MLP neurons of a small language model. Each row is named by its layer, matrix (up: input weights) and neuron, and shows model dimensions 80-143. Each number is 50 + 12 x the weight over its row's rms, rounded and kept within 0 to 99.
After each neuron's rows, "fires after" lists the tokens most often just before its 100 highest values on Wikipedia text that the model never trained on. A number after a token or word is its count.

L5.up332:49 27 48 53 40 67 68 64 66 49 32 35 61 35 58 80 60 51 47 46 42 69 41 59 49 57 55 52 51 45 55 35 42 29 54 47 37 35 29 58 60 43 34 71 63 59 45 63 33 57 47 57 52 61 78 41 66 61 48 49 71 70 63 41
fires after: "." 39, "\n" 11, " where" 7, " as" 7, "," 6, "-" 5

L9.up1192:48 69 63 70 69 49 41 46 57 60 58 72 56 39 70 57 64 61 70 61 50 44 41 71 23 57 67 43 30 49 39 46 53 52 51 33 53 48 35 78 60 61 55 28 60 39 43 80 58 41 44 43 48 55 62 48 42 53 43 37 37 50 38 61
fires after: "\n" 57, " " 20, " /" 5, " |" 4, "." 4

L8.up435:55 45 58 62 71 59 37 47 60 54 54 48 55 44 49 57 51 50 47 41 23 47 55 39 79 67 49 45 59 77 48 61 48 45 60 63 60 36 37 58 63 63 53 54 60 57 33 42 47 61 62 40 53 40 39 38 29 46 42 42 71 48 35 60
fires after: "," 25, " there" 12, " an" 8, " to" 8, " There" 5, " in" 4

L2.up1027:40 63 43 61 53 47 58 58 46 30 43 57 42 48 64 60 60 54 67 51 75 46 45 55 58 23 64 56 41 63 65 56 54 54 54 45 47 64 55 48 58 35 48 37 52 44 74 44 58 36 35 57 52 58 32 51 59 64 47 30 32 37 51 55
fires after: " " 65, "\n" 5, "," 5

L2.up100:41 63 57 80 45 35 47 40 57 65 47 42 62 29 56 54 62 40 45 71 51 48 51 49 47 55 56 45 40 28 44 27 52 37 67 70 62 56 45 31 43 60 57 65 46 59 53 42 51 42 35 37 38 40 49 45 64 48 50 54 45 58 76 46
fires after: " " 37, "ed" 12, "-" 10, "\n" 5, " de" 4, "s" 4

L6.up1266:37 61 53 35 38 53 58 55 55 68 68 37 44 56 48 53 61 55 57 59 63 56 51 47 33 29 57 45 62 52 61 47 44 28 53 44 42 47 52 50 61 30 49 56 44 56 45 48 57 41 43 65 46 62 60 59 75 49 44 66 68 68 29 35
fires after: "." 76, "\n" 4

L6.up293:52 30 22 64 43 56 57 63 45 57 41 72 57 61 57 49 53 55 55 41 46 45 49 48 64 43 65 39 64 51 56 27 52 57 60 58 28 50 47 60 48 43 52 51 59 43 48 46 47 60 58 36 65 61 39 71 41 67 64 53 41 55 76 41
fires after: " " 46, "1" 15, "2" 8, " there" 5, "3" 4, "-" 4

L5.up931:50 50 59 85 70 39 51 57 26 34 28 40 58 47 60 73 53 30 43 46 39 58 46 55 38 53 64 59 62 42 58 55 41 35 54 72 37 79 44 48 53 58 35 33 79 41 46 46 50 64 45 42 63 53 59 38 63 37 52 61 48 61 80 54
fires after: "\n" 23, "ed" 15, " (" 13, " directed" 4

L8.up750:56 42 49 73 32 35 53 62 58 36 58 42 76 49 70 85 41 61 45 39 67 66 47 43 41 40 77 50 44 40 64 40 70 35 51 58 50 47 46 63 39 56 35 69 75 58 39 36 56 46 58 32 51 58 44 22 34 60 38 34 40 45 71 56
fires after: "." 36, "\n" 9, "-" 8, "4" 8, "5" 4, "8" 4

L5.up994:31 54 63 68 74 48 45 45 52 59 62 60 50 56 32 54 62 68 47 59 65 69 58 61 38 39 82 48 38 39 38 38 57 60 42 63 47 41 40 33 65 51 46 53 48 50 50 53 47 30 34 47 41 62 75 43 33 56 49 31 44 43 68 61
fires after: "." 89

L6.up127:42 33 43 59 59 58 51 57 65 65 52 51 46 64 44 51 41 22 71 38 42 37 62 32 54 71 55 39 50 20 53 71 55 46 49 43 46 53 60 53 45 49 24 67 57 68 78 55 23 54 34 38 33 71 40 57 44 66 57 61 42 58 61 69
fires after: "\n" 38, "==" 17, " " 4

L8.up698:45 47 40 51 54 69 76 50 45 62 57 59 32 44 79 53 58 42 46 64 30 45 32 61 39 41 37 52 44 61 59 40 53 39 49 56 44 61 34 77 51 56 39 52 54 34 31 43 47 67 50 69 75 59 41 46 63 45 52 62 42 57 35 51
fires after: " " 91, " |" 5

L2.up508:40 55 39 76 54 54 39 66 60 58 34 54 62 34 32 64 35 50 45 59 63 45 43 57 54 27 55 59 39 53 51 53 46 57 25 60 67 60 51 41 54 54 56 36 52 35 53 36 55 64 35 63 68 48 55 45 45 77 34 50 62 54 59 36
fires after: " " 46, " P" 5, " Win" 4, "ron" 4

L7.up829:64 61 37 73 36 62 46 43 55 55 42 42 63 40 67 50 69 65 41 57 35 59 37 74 43 43 47 29 22 40 80 36 64 54 47 43 46 64 36 35 44 40 69 69 16 62 41 59 56 31 56 44 40 34 43 55 47 41 64 46 44 57 49 45
fires after: " the" 47, " The" 7, " a" 7, "The" 6

L5.up390:42 71 32 72 58 55 61 58 50 40 48 41 54 47 40 45 56 60 52 53 52 45 50 50 42 69 66 60 51 43 51 70 53 55 66 48 51 31 52 48 50 57 40 39 53 54 54 46 36 43 40 49 35 59 66 33 51 75 58 37 51 74 63 80
fires after: "0" 47, " O" 10, "2" 9, " A" 5, " a" 4, " In" 4

L5.up6:56 33 50 60 48 55 47 61 36 64 48 50 54 59 41 63 40 49 48 47 54 54 34 60 53 68 47 66 56 51 50 57 40 35 52 33 32 65 51 46 29 47 48 54 38 45 45 40 51 43 46 50 65 59 56 45 34 53 74 54 46 49 45 60
fires after: "al" 27, " (" 24, " Al" 9, "\n" 8

L6.up384:51 39 20 31 82 60 27 76 69 62 47 43 41 46 49 64 58 46 72 47 75 63 68 72 31 42 37 59 50 44 58 45 65 50 30 51 53 52 44 38 41 40 73 60 61 49 51 52 40 62 52 79 55 57 35 67 61 54 49 32 35 46 33 30
fires after: ":" 16, " Sa" 14, " La" 9, "dra" 8, "ma" 5

L2.up924:39 54 67 52 50 42 54 45 51 31 72 37 58 71 51 57 56 47 44 63 50 51 37 35 51 44 50 34 15 44 37 38 44 37 39 58 46 56 51 56 51 27 50 48 68 27 47 42 70 43 43 65 82 49 49 57 56 50 48 49 24 59 44 60
fires after: " " 77, "W" 4

L8.up685:53 53 36 53 26 52 62 83 55 57 31 34 52 52 48 36 49 48 45 54 56 41 45 50 50 23 55 43 46 53 50 29 52 64 75 66 44 46 31 60 58 47 46 38 60 52 33 24 37 37 59 50 53 35 45 31 32 45 40 37 22 54 32 50
fires after: "2" 19, "3" 16, "1" 13, "4" 11, "6" 8, "5" 8

L6.up314:36 38 60 68 53 52 43 42 55 56 59 46 30 68 37 57 44 65 36 52 75 40 47 39 28 58 40 53 35 30 49 37 53 37 63 56 49 63 63 60 39 38 59 36 51 34 47 77 55 49 58 55 42 40 58 69 34 53 60 47 47 59 65 42
fires after: "\n" 35, " of" 18, ":" 7, " |" 6

L8.up942:52 61 52 41 52 42 37 61 44 58 55 69 40 46 39 30 46 48 45 43 51 55 44 51 48 65 40 56 44 59 42 53 48 28 49 32 65 52 43 42 46 57 65 64 49 77 45 27 30 65 45 52 73 40 67 41 47 54 55 53 48 52 56 52
fires after: " " 67, "1" 10, "2" 4, "0" 4

L9.up501:50 55 43 55 55 48 52 52 34 73 44 30 30 70 33 44 37 56 37 62 52 62 48 46 60 46 41 61 59 47 58 25 41 56 59 50 65 36 55 48 47 28 57 41 37 43 39 41 37 60 47 38 43 69 77 39 68 61 41 65 54 51 54 34
fires after: "1" 18, "\n" 17, "0" 12, "2" 11

L9.up879:46 66 35 70 36 27 34 57 71 63 35 41 58 52 51 61 50 70 29 50 58 50 35 47 41 71 53 51 22 42 47 48 62 38 67 68 21 41 60 39 40 31 41 64 44 64 43 33 48 54 34 32 53 53 54 34 44 61 35 45 49 55 40 69
fires after: " " 43, "-" 10, " |" 6

L5.up742:47 58 42 37 45 59 41 27 55 63 49 61 65 67 58 33 48 45 59 59 45 38 53 64 45 48 55 38 71 36 52 72 53 64 44 22 29 64 60 36 61 56 46 39 54 59 62 49 59 50 66 58 58 87 51 48 41 42 40 40 31 49 36 59
fires after: "s" 48, "S" 10, ")" 4

L2.up779:31 66 64 58 35 42 23 51 48 61 51 69 39 45 43 55 35 49 48 71 69 29 37 65 67 62 53 52 47 49 55 42 51 54 36 59 48 69 40 48 53 59 43 35 41 40 34 35 29 56 33 50 62 50 40 52 58 72 53 55 31 43 31 42
fires after: " " 94

L7.up1125:60 72 58 43 44 35 56 53 56 67 47 46 27 35 34 61 33 49 40 58 53 45 42 69 51 53 65 50 41 59 60 48 51 55 00 55 59 44 51 42 56 59 54 30 39 49 48 51 33 54 24 41 40 62 42 43 51 44 39 52 48 38 59 46
fires after: " " 40, " the" 32, " a" 6

L2.up305:46 38 62 52 32 36 39 61 50 43 48 47 47 41 52 53 42 63 20 65 63 41 46 64 50 56 50 54 54 48 51 42 51 44 29 58 65 37 50 29 32 36 20 46 75 43 57 33 44 57 45 58 63 51 39 42 54 59 40 32 63 59 37 43
fires after: " " 99

L6.up1012:51 51 50 58 44 30 50 52 62 55 47 50 59 45 72 54 62 68 64 56 65 51 35 43 43 53 68 49 10 66 48 24 58 60 35 45 61 55 61 35 46 39 41 61 56 44 51 69 55 35 44 59 50 49 36 46 51 68 32 44 46 50 85 55
fires after: "." 74, " MP" 4, ".\"" 4

L5.up758:30 69 60 44 28 44 47 55 45 59 62 67 40 41 52 49 61 56 61 59 41 56 57 76 48 44 36 59 55 47 51 48 66 44 51 48 43 49 54 30 47 44 43 55 51 51 55 34 46 49 48 51 55 47 53 38 61 42 32 28 58 64 68 62
fires after: "\n" 65, "-" 14, " \"" 8, " (" 4

L6.up1069:47 60 50 57 42 31 49 32 62 54 66 52 55 39 48 54 52 52 61 62 56 67 52 45 35 48 68 16 53 64 36 57 67 31 44 35 48 59 58 47 64 46 49 40 31 44 30 49 44 48 34 70 47 52 46 44 61 43 59 34 25 53 19 62
fires after: "." 92

L8.up1096:65 65 46 49 52 67 27 69 49 36 53 62 49 50 36 46 62 38 51 39 60 76 63 60 43 34 50 55 44 70 63 51 45 42 38 56 43 53 40 25 72 38 27 65 36 52 66 27 59 63 61 30 51 54 46 36 42 40 35 42 53 64 50 51
fires after: " (" 20, "\n" 18, " \"" 15, "-" 9, "་" 5, "." 4

L2.up537:53 59 39 47 26 34 54 45 30 48 37 42 65 45 50 63 67 67 43 66 24 43 30 56 50 18 52 67 53 32 21 61 58 62 37 57 52 52 58 52 50 39 57 73 68 49 48 63 38 55 54 74 50 37 49 50 59 56 68 47 40 50 34 45
fires after: " " 37, " (" 16, "\n" 15, "-" 8, " \"" 6

L8.up57:30 47 64 60 38 48 56 58 45 62 48 50 48 41 64 30 39 56 43 45 49 52 69 31 47 29 59 46 57 52 55 55 45 49 38 14 39 65 41 39 51 60 66 70 29 48 59 75 52 37 55 53 41 65 45 32 49 51 50 43 42 61 27 62
fires after: "\n" 36, " St" 11, "," 8, "S" 5

L2.up112:40 63 61 55 60 63 62 58 52 45 59 36 59 52 54 46 41 58 60 61 36 67 54 40 43 42 57 52 60 46 65 42 40 79 39 49 50 73 50 19 59 44 52 37 46 58 53 41 59 18 31 62 57 48 39 46 49 48 47 55 23 62 50 26
fires after: " " 23, "A" 16, "," 15, " G" 8, " B" 6, " P" 5

L9.up1116:57 47 51 63 76 42 38 40 54 46 59 55 40 39 64 54 28 71 39 50 47 44 41 54 51 55 54 67 62 57 60 42 60 32 39 33 53 38 32 59 63 28 61 47 45 50 25 32 65 53 51 67 50 68 58 52 59 50 26 44 37 56 48 67
fires after: "." 25, "," 17, " In" 5, " " 4, " in" 4, "g" 4

L7.up307:65 53 32 44 51 30 75 29 40 75 44 52 48 57 58 45 53 48 63 40 41 65 48 55 38 46 61 51 46 41 53 69 70 47 47 33 40 51 48 28 43 47 53 40 50 53 29 46 68 39 40 40 54 50 40 64 49 47 53 49 44 68 61 64
fires after: "\n" 33, " HUN" 7, ")" 5, " m" 5

L9.up824:50 45 40 35 37 36 64 79 52 44 49 45 52 53 49 50 62 39 56 53 52 49 75 55 42 48 59 44 42 42 58 43 12 45 49 86 38 41 47 55 42 51 62 55 30 25 52 47 49 43 66 32 38 58 50 51 60 53 53 43 43 63 54 57
fires after: " " 53, "8" 5, " (" 4, "6" 4, "9" 4, "3" 4

L5.up1129:44 45 37 50 42 44 50 52 50 37 71 40 74 38 51 56 55 54 48 63 48 81 61 38 42 73 43 61 60 61 56 42 34 50 68 73 37 40 44 55 39 53 29 68 54 44 57 52 24 57 44 53 36 58 78 32 65 51 48 52 72 55 69 46
fires after: "9" 26, "1" 14, " (" 9, "8" 6, " |" 6

L2.up1137:46 58 38 32 49 50 45 52 67 57 47 58 60 54 44 51 56 59 72 54 44 56 48 49 76 68 45 63 61 46 50 36 54 62 52 46 71 48 71 51 46 40 70 67 58 36 57 52 29 53 51 46 62 50 46 41 65 59 40 55 44 61 31 45
fires after: " " 63, ":" 4

L2.up709:41 39 72 27 63 66 45 37 56 54 67 54 51 36 53 66 48 77 49 40 34 47 45 57 61 31 43 39 21 51 81 48 53 33 59 48 42 68 58 42 49 28 26 59 61 50 63 35 37 30 46 40 39 52 55 39 40 36 43 52 52 61 43 60
fires after: "\n" 54, "-" 9, " Bal" 4

L2.up471:57 50 48 42 57 31 57 46 51 41 49 58 50 37 60 69 50 34 46 73 65 42 52 39 19 62 62 50 45 51 43 67 41 59 65 64 45 70 45 37 69 50 34 49 52 57 50 47 53 58 46 51 48 45 67 66 31 58 63 39 66 58 46 41
fires after: "1" 31, "0" 14, " V" 9, "2" 7, "4" 7, "V" 5

L7.up1263:51 54 55 59 34 44 35 57 67 48 48 45 44 59 59 51 46 43 45 45 54 55 50 58 60 57 60 46 41 46 55 30 47 41 50 75 30 50 63 32 66 42 54 62 58 49 69 30 75 54 58 46 19 71 30 57 47 44 35 54 23 50 54 48
fires after: "\n" 22, "==" 17, " (" 9, "\"" 5, "s" 5

L7.up173:52 62 37 68 38 36 40 52 53 56 70 30 37 49 57 45 48 60 60 41 52 36 41 50 51 47 35 46 46 55 33 51 47 58 48 48 57 46 31 31 42 43 40 52 68 47 36 41 74 55 42 66 40 68 21 29 33 66 48 56 76 44 44 39
fires after: "5" 14, "6" 13, "0" 9, "th" 8, "%" 8, "8" 7

L5.up427:50 63 70 42 45 17 47 63 40 37 62 67 54 46 23 76 66 66 24 55 44 39 35 47 39 51 53 36 41 37 58 36 48 38 51 69 49 53 49 47 31 57 53 48 38 69 68 48 52 36 37 35 55 49 52 33 44 43 43 46 46 45 67 61
fires after: "\n" 50, " Cha" 6, "-" 5

L7.up1034:52 63 43 69 44 51 73 67 23 42 58 51 72 48 73 45 62 57 44 54 55 41 52 46 35 36 56 65 46 63 62 51 60 71 46 42 57 56 51 38 37 31 48 47 57 62 53 52 45 55 62 49 52 34 49 58 61 73 34 42 36 66 56 57
fires after: " A" 23, " a" 19, " the" 5, " F" 4, " C" 4

L5.up617:56 27 46 52 74 51 59 54 64 51 41 75 71 64 45 62 57 50 57 45 69 38 76 53 66 45 59 73 41 37 65 36 27 51 71 47 55 36 39 25 58 63 47 72 38 51 55 37 52 37 35 39 41 69 53 62 53 52 42 37 45 53 64 46
fires after: "s" 36, " women" 5, " Women" 5, " S" 4

L7.up257:43 40 64 63 46 33 73 68 41 51 41 44 37 73 53 37 51 66 61 61 31 32 45 59 51 62 36 47 45 50 58 44 49 38 67 55 51 54 57 69 60 38 37 35 51 38 40 40 49 49 62 32 45 49 27 48 56 54 59 44 38 44 34 31
fires after: "," 17, "1" 11, "9" 10, "6" 10, "4" 10, "8" 10

L2.up865:59 60 49 46 40 44 40 57 30 30 45 50 68 52 68 71 66 61 34 46 58 37 44 58 42 46 48 56 62 36 65 51 45 56 44 53 60 33 61 58 67 40 39 39 45 49 65 21 45 43 55 42 55 70 50 62 42 69 51 39 53 43 54 38
fires after: " A" 20, "S" 15, " S" 15, " F" 6, " a" 6, " W" 6

L7.up290:55 52 49 40 55 54 56 56 45 23 56 31 57 48 57 54 52 54 36 57 34 61 56 35 57 35 66 64 74 66 60 39 38 49 50 54 48 55 58 55 47 60 51 60 58 60 49 58 56 60 71 38 38 53 42 52 57 38 67 39 63 43 42 48
fires after: " of" 22, " in" 16, "," 13, " to" 4

L9.up618:54 62 32 57 37 51 50 57 44 39 45 45 48 55 65 59 91 55 51 47 39 33 32 67 30 58 56 39 62 50 58 47 59 48 44 66 48 47 32 47 54 60 55 38 57 46 56 50 62 69 29 24 43 38 30 65 36 38 47 59 62 66 61 44
fires after: " " 45, " the" 8, "-" 7, " re" 6, "s" 5

L7.up620:63 45 43 59 48 56 50 51 61 41 76 64 50 34 44 51 46 60 44 59 44 41 60 48 34 61 40 63 74 64 66 44 44 65 38 52 36 46 36 55 42 75 45 54 61 58 28 33 54 61 59 42 62 49 43 50 56 59 52 35 45 58 67 61
fires after: "," 54

L9.up668:52 41 54 37 59 36 09 55 52 48 42 60 44 65 48 51 60 70 69 57 25 46 51 58 73 40 61 37 24 66 64 50 78 33 70 44 43 49 40 50 48 42 43 36 57 41 33 30 53 54 42 65 65 17 74 41 66 36 54 37 54 59 52 69
fires after: " " 55, "–" 9, " (" 9, "-" 7, "1" 7

L5.up777:61 49 31 58 45 51 27 65 46 26 59 46 23 52 46 32 64 49 20 52 47 43 54 58 57 47 58 39 35 53 49 53 82 29 59 54 47 50 17 61 61 62 53 69 72 41 47 78 54 46 67 51 73 46 45 29 47 47 53 36 69 62 34 49
fires after: "." 57

L2.up612:52 45 57 15 53 38 58 46 40 52 58 83 62 58 28 29 35 69 46 65 48 32 25 66 58 53 53 44 64 46 57 47 63 42 54 53 76 55 73 55 19 58 42 56 74 33 46 61 37 36 51 64 60 55 66 54 58 47 56 52 55 50 52 57
fires after: "\n" 52, " " 14, "n" 6, "ju" 4

L6.up572:53 69 38 59 43 53 55 41 36 53 49 78 39 34 49 59 65 42 49 43 60 58 51 46 47 30 46 49 64 54 36 36 56 49 56 64 53 39 60 36 63 69 50 64 54 54 36 57 60 51 32 40 55 28 50 67 41 47 59 59 69 44 62 50
fires after: "-" 39, " the" 13, "V" 4, " to" 4

L7.up915:46 40 52 59 52 41 48 60 65 40 57 57 56 41 45 62 30 42 42 61 43 57 72 42 40 36 47 76 89 65 38 71 42 52 29 56 34 50 37 40 30 44 41 61 48 58 33 34 43 57 40 60 54 68 84 44 46 71 64 30 53 50 53 41
fires after: " In" 22, " in" 14, "In" 12, "," 7, " As" 4

L7.up479:45 84 32 30 29 53 50 51 35 60 45 54 23 46 37 42 60 39 52 53 53 52 47 54 68 47 50 42 52 47 50 33 27 42 79 53 40 57 35 49 49 29 57 50 47 64 60 50 50 58 42 41 43 36 61 44 49 57 73 25 44 58 57 39
fires after: "1" 18, "2" 17, "0" 13, "%" 5

L2.up50:45 41 54 58 56 46 59 37 52 36 38 58 79 42 66 48 50 45 40 65 27 29 42 51 21 57 83 43 59 64 53 59 56 55 61 45 59 48 38 43 67 65 38 31 53 59 50 59 46 46 71 37 46 61 47 41 70 53 72 52 54 47 45 54
fires after: " |" 39, "0" 18, "1" 13, " B" 6, ")" 5, "b" 4

L5.up1241:61 64 51 31 56 61 65 65 82 44 37 63 62 55 67 54 55 33 62 58 35 66 39 62 28 72 44 39 32 35 47 52 45 54 69 38 36 45 42 61 34 45 40 58 51 54 52 64 32 44 59 49 49 60 47 46 75 55 24 51 66 57 48 70
fires after: "0" 14, "3" 12, "5" 11, "8" 10, "9" 8, "6" 7

L8.up1027:38 54 42 35 33 31 54 66 69 60 60 45 40 46 69 41 55 52 43 51 49 48 45 64 45 66 29 41 33 51 61 49 68 33 56 28 59 77 32 62 48 35 35 45 46 61 23 43 53 67 38 53 46 51 53 41 40 45 64 46 54 41 57 58
fires after: " " 65, "9" 4

L2.up1083:55 31 17 33 52 45 37 37 46 50 46 62 41 41 39 71 59 53 29 55 36 47 44 62 51 59 21 65 51 58 27 51 59 50 38 72 27 42 57 63 47 23 54 52 60 46 53 66 44 37 75 41 62 49 57 51 42 67 61 48 48 42 48 59
fires after: " (" 15, "-" 14, " that" 11, "," 10, " in" 6, " which" 5

L2.up1122:51 50 45 56 20 28 69 42 52 55 36 40 58 73 38 50 48 44 43 54 72 44 59 42 38 58 38 54 52 52 43 39 52 63 64 42 38 52 37 42 44 39 66 45 50 42 57 82 38 51 63 21 25 60 69 29 53 42 53 28 65 42 46 66
fires after: "s" 25, " S" 12, "S" 7, " I" 5, "He" 5

L2.up842:45 42 62 55 62 50 60 55 49 69 56 40 40 52 39 57 39 43 50 54 64 64 26 22 49 40 60 36 46 45 43 58 53 46 56 68 41 59 43 83 51 52 44 52 32 52 60 56 47 35 31 47 60 61 36 48 36 37 59 54 26 50 40 58
fires after: " " 70, " |" 12

L2.up1095:65 54 52 35 50 47 50 54 41 46 49 72 53 63 34 41 66 45 63 50 52 54 58 60 55 58 68 42 40 65 63 77 52 53 40 60 67 41 61 41 42 46 20 68 63 41 68 64 38 69 29 57 29 56 48 69 58 58 39 59 50 36 55 48
fires after: "0" 34, "2" 16, " co" 7, " " 5

L6.up447:40 55 63 41 53 61 50 64 35 41 52 64 53 63 47 52 42 53 55 58 71 37 60 47 44 54 53 50 73 38 54 41 53 39 44 37 30 54 49 17 64 37 45 68 50 44 61 50 53 33 28 33 53 65 70 41 55 48 62 43 75 66 30 64
fires after: "\n" 72, "cre" 11

L5.up1150:43 28 51 62 58 54 49 45 55 39 66 47 57 62 49 54 48 51 55 68 49 32 56 39 53 45 53 37 53 59 58 47 60 50 55 66 54 37 58 37 48 61 48 61 58 36 36 38 49 47 45 67 60 42 57 50 46 78 44 61 64 64 57 58
fires after: " " 49, "." 13, "In" 9, " In" 7

L8.up880:42 45 33 62 37 24 52 66 46 60 72 36 47 53 46 56 41 56 69 57 48 31 34 30 72 62 61 35 50 54 36 47 65 60 47 53 68 68 57 57 61 39 63 57 51 62 60 68 33 64 42 49 37 52 29 57 41 25 34 69 42 50 65 37
fires after: " " 47, " to" 10, " went" 5, "s" 4

L8.up785:62 53 47 52 52 48 49 59 53 51 38 31 42 62 49 74 40 34 44 44 36 55 35 29 44 41 48 40 56 48 62 63 48 48 27 55 62 59 66 62 34 81 75 34 59 39 53 34 45 40 36 44 30 44 48 55 55 38 56 39 21 45 36 44
fires after: " " 53, "-" 8, " U" 8, "|" 8, "0" 6, "\n" 4

L5.up69:49 65 33 52 66 54 29 49 62 57 63 46 64 40 50 40 52 66 58 63 66 57 70 35 68 45 49 41 34 47 63 57 51 40 48 37 56 57 37 41 46 38 75 67 38 37 55 57 37 58 41 35 65 58 35 34 34 48 50 46 40 47 71 55
fires after: " the" 28, " of" 13, " di" 7, " a" 5

L2.up272:24 52 41 51 41 35 29 59 68 54 45 32 34 62 43 52 61 52 56 58 30 56 49 63 56 43 48 42 20 45 52 81 51 56 25 54 52 44 30 40 49 46 36 38 54 58 50 42 37 30 45 40 61 49 39 50 51 50 61 27 44 66 56 56
fires after: " one" 26, " out" 16, "-" 15, " the" 7, " back" 6, " \"" 4

L2.up861:55 33 51 66 83 73 43 49 55 47 45 42 64 61 47 57 70 34 47 52 60 32 20 15 44 52 57 44 42 43 47 36 63 51 47 45 50 72 57 51 32 59 53 66 64 68 59 72 58 48 49 65 39 50 48 49 47 37 46 68 44 40 41 57
fires after: "\n" 51, " " 9, " N" 8

L5.up282:38 66 81 68 57 50 55 58 49 50 35 36 24 54 69 52 45 42 33 27 65 55 57 53 40 43 71 38 62 39 36 30 45 25 66 60 44 50 55 67 65 45 59 70 47 86 60 63 44 44 58 20 75 40 31 48 29 48 33 63 52 38 56 59
fires after: ":" 24, "\n" 18, "-" 12, " |" 10

L2.up1180:54 73 31 37 56 50 53 76 50 57 47 50 50 58 58 34 30 70 58 49 51 54 74 42 45 39 68 38 41 54 61 58 68 33 35 44 60 40 58 21 40 44 53 44 53 40 46 56 59 71 34 64 63 60 38 34 51 51 63 54 66 53 51 42
fires after: "-" 56, "th" 5

L7.up1260:59 49 53 57 42 49 39 57 54 47 58 58 46 54 52 59 56 46 34 25 65 81 63 53 65 70 46 12 45 42 39 37 42 38 41 70 63 56 56 48 39 56 52 46 59 70 44 64 47 56 39 29 42 55 47 61 48 60 32 43 41 41 52 32
fires after: "1" 38, "9" 20, "0" 14, " " 10, "\n" 6, "8" 4

L2.up509:42 59 41 43 49 54 59 39 76 32 41 66 53 60 43 53 61 54 44 63 56 18 59 44 45 58 62 66 77 44 70 36 49 62 54 54 59 29 44 62 61 57 44 55 71 32 42 46 58 41 52 63 38 75 60 58 64 62 46 40 51 36 33 52
fires after: "s" 24, "S" 14, " S" 9, "Th" 4

L7.up945:68 56 41 54 49 61 54 57 66 52 54 39 46 52 66 47 59 45 28 43 70 48 49 45 34 64 50 49 43 45 42 37 81 52 48 52 48 31 43 66 36 45 46 65 68 45 50 52 55 43 51 49 43 34 33 53 50 46 57 47 35 71 20 46
fires after: ")" 25, "." 17, "E" 10, "s" 4

L6.up765:28 45 54 61 49 43 57 43 54 62 62 65 50 65 68 37 37 50 44 60 54 58 56 72 52 41 45 46 42 46 31 42 48 35 69 58 46 67 48 57 49 47 47 60 51 40 42 44 56 63 56 54 50 44 50 40 25 59 37 52 63 46 45 55
fires after: " " 57, "\n" 11, " (" 4, " re" 4

L9.up144:50 69 51 50 28 27 59 62 62 52 45 70 33 38 68 33 57 37 51 39 62 50 59 50 54 66 51 26 27 58 65 50 36 38 56 71 60 73 37 63 61 49 43 56 43 47 52 63 48 71 49 61 65 53 40 43 77 43 41 40 34 55 84 36
fires after: "1" 33, "9" 18, " (" 14, "0" 11, " " 9, "\n" 4

L9.up926:41 49 27 36 50 45 65 48 74 53 34 32 54 43 70 53 39 56 48 50 54 43 54 45 72 79 48 53 63 55 56 46 43 56 54 42 49 36 79 74 59 56 56 65 36 52 66 52 51 48 32 47 61 57 51 51 19 51 48 47 50 62 62 76
fires after: " " 34, "1" 21, "2" 14, "7" 5, "9" 5, "3" 4

L7.up1214:40 48 40 63 50 76 43 63 58 33 43 44 24 67 59 51 51 47 24 61 63 64 53 62 47 45 51 48 60 47 52 50 24 41 49 31 36 65 40 56 24 68 55 35 74 50 57 59 39 32 55 62 49 44 66 61 51 38 57 54 60 66 30 63
fires after: "\n" 47, "T" 7, " T" 4